From a checkpoint of a small transformer trained on Wikipedia.
Size: 13 layers, vocabulary 31239, 140M parameters.
Training: 929M tokens, 7087 steps.
MLP neurons of a small language model. Each row is named by its layer, matrix (down: output weights) and neuron, and shows model dimensions 384-511. Each number is 200 + 20 x the weight over its row's rms, rounded and kept within 0 to 999. A neuron's up and down rows have the sign that makes its largest values positive.
Before each neuron's rows, "fires before" lists the tokens most often just after its 100 highest values on Wikipedia text that the model never trained on.

fires before: " |", " –", " (", " hold", " in", "\n"
L3.down503,213,222,178,231,210,245,215,191,192,191,209,191,180,229,196,220,173,178,154,220,170,206,202,192,201,192,202,199,183,191,193,213,190,225,197,245,156,201,208,185,202,201,220,173,162,200,195,195,167,167,192,206,167,198,192,211,216,160,190,187,223,190,173,197,205,196,183,208,212,206,166,243,215,221,200,197,168,229,186,211,199,224,240,211,181,197,206,240,196,186,204,154,198,211,207,190,166,173,205,207,201,200,188,218,219,177,202,187,180,238,219,187,228,206,216,197,214,228,174,179,185,218,184,233,203,192,174,201

fires before: "\n", " at", " and", " of", ","
L3.down39,199,183,261,193,215,189,173,204,202,201,195,210,201,213,204,248,192,200,190,171,201,198,223,189,197,245,164,205,204,203,203,193,222,176,189,225,225,200,209,209,209,196,183,231,175,249,210,204,211,202,217,186,168,199,230,191,188,207,188,154,213,210,186,171,180,209,261,168,149,196,191,217,184,187,180,189,230,216,212,205,179,242,188,218,206,216,184,201,172,183,202,198,213,186,168,197,212,191,228,250,209,196,194,190,189,213,186,188,174,256,204,232,179,175,244,225,239,194,184,207,192,176,177,190,241,182,231,223

fires before: " |", ")", "%", "°", "/", "6"
L9.down74,175,177,176,182,205,172,229,207,243,154,192,188,211,216,147,220,191,256,222,162,178,202,206,230,195,201,221,199,164,200,183,183,203,183,205,196,201,223,181,237,197,219,171,192,216,185,227,220,164,174,177,223,235,208,178,243,183,212,193,197,193,168,177,201,208,155,211,185,196,202,183,207,164,206,196,184,191,167,165,229,197,175,180,148,246,195,214,208,207,187,205,150,217,205,189,225,176,211,214,195,222,231,192,218,195,178,205,205,237,199,169,212,185,212,179,177,183,194,199,198,177,199,196,195,189,192,193,216

fires before: "-", "\n", "=", "hyll", "."
L3.down1520,199,209,117,211,197,203,224,192,188,198,207,206,195,164,194,216,227,218,206,196,168,211,190,189,177,208,202,197,179,194,173,214,202,169,167,188,205,216,201,216,205,209,218,172,205,181,190,218,157,187,172,179,203,204,210,183,210,224,187,203,165,176,188,218,185,226,232,212,203,252,183,206,205,175,219,216,197,186,192,195,189,223,172,182,198,201,210,200,226,212,182,231,188,202,222,231,176,200,184,127,155,200,217,218,193,199,192,191,177,179,186,223,201,216,222,168,175,247,211,223,178,210,265,218,179,188,182,181

fires before: "9", "8", "5", "1", "4", "6"
L9.down377,165,204,187,185,178,209,188,203,227,179,200,204,169,197,212,173,196,207,213,202,228,144,187,211,202,213,218,235,208,213,210,201,211,193,206,187,151,218,200,185,210,210,210,185,198,156,174,187,192,193,185,137,235,232,183,185,194,186,205,251,185,176,193,224,226,175,182,219,245,211,155,188,203,204,227,195,209,197,255,204,201,212,189,182,193,184,239,214,185,224,197,182,245,217,195,233,188,172,162,231,206,191,238,176,228,183,230,184,239,166,175,192,218,174,211,226,184,206,220,235,196,190,211,184,216,186,200,195

fires before: "\n", " who", " and", " ("
L3.down989,190,204,199,228,206,217,162,217,223,198,199,217,161,187,192,191,197,189,200,256,224,199,202,187,196,197,191,177,201,188,189,186,197,147,185,202,199,173,190,199,190,179,210,187,178,231,200,196,164,207,240,175,188,180,217,187,216,189,214,187,232,183,202,172,183,180,229,172,175,157,217,201,213,190,190,177,231,194,216,190,172,212,214,187,185,188,205,213,171,171,202,191,223,208,194,171,176,204,241,226,203,227,194,182,200,200,202,204,208,231,233,231,194,201,189,168,218,189,181,179,202,218,193,199,205,208,194,221

fires before: "9"
L9.down67,194,244,178,204,209,237,180,199,229,194,192,183,177,204,208,154,185,208,193,218,223,197,187,196,156,192,206,169,180,203,218,171,185,203,228,207,217,194,195,184,208,215,203,221,190,202,214,214,204,200,217,192,213,220,183,169,163,195,222,186,185,193,192,223,221,207,195,199,182,213,214,175,183,205,227,226,190,220,199,192,221,221,186,233,213,192,198,178,210,217,225,227,202,191,189,257,193,209,235,222,164,205,189,202,161,225,201,215,191,218,203,181,196,176,181,181,204,231,223,218,165,175,214,210,226,243,251,212

fires before: "9", "8", "1", "0"
L9.down1071,155,240,172,205,183,205,183,168,166,204,223,181,199,195,183,181,188,222,186,190,164,220,204,186,237,232,162,181,196,172,193,224,236,161,232,215,245,165,227,201,204,200,216,207,197,204,227,193,189,200,219,199,213,184,225,229,227,221,206,195,246,188,246,178,207,204,206,187,186,199,179,224,193,248,203,209,199,201,158,158,188,228,210,181,202,183,180,184,187,219,208,221,213,218,166,200,194,226,200,172,204,176,171,202,188,189,200,200,193,199,218,203,178,178,186,166,208,210,187,212,185,197,190,199,209,201,224,206

fires before: "9", "."
L9.down1770,204,221,160,192,176,192,199,198,186,208,201,186,187,200,234,190,234,241,190,208,193,157,196,215,210,214,178,178,207,196,234,190,223,134,196,198,181,199,184,208,178,213,187,191,229,211,197,158,182,185,220,209,233,209,187,219,204,197,199,194,199,187,190,198,201,181,224,202,240,211,220,204,190,218,166,210,218,214,215,215,190,210,167,189,199,214,197,166,206,216,197,224,229,191,198,245,184,204,202,183,196,213,198,179,218,211,200,205,184,206,214,198,200,200,229,223,211,175,237,204,183,208,208,210,217,216,226,217

fires before: " |", "|---|---|", "|", " ", "."
L9.down654,208,225,205,186,217,201,230,194,195,202,187,211,184,215,224,206,238,196,193,217,204,182,198,243,187,248,191,187,227,190,218,196,243,203,193,181,190,203,209,197,179,260,211,201,201,220,224,192,196,192,213,213,205,194,216,214,178,231,149,202,207,202,167,205,209,185,235,206,214,184,211,216,228,190,169,205,190,174,196,212,201,215,214,228,205,178,198,202,195,205,181,192,178,191,203,220,205,206,217,189,189,187,178,218,212,187,190,191,184,199,175,227,177,234,224,214,166,195,196,208,250,245,232,166,214,163,176,193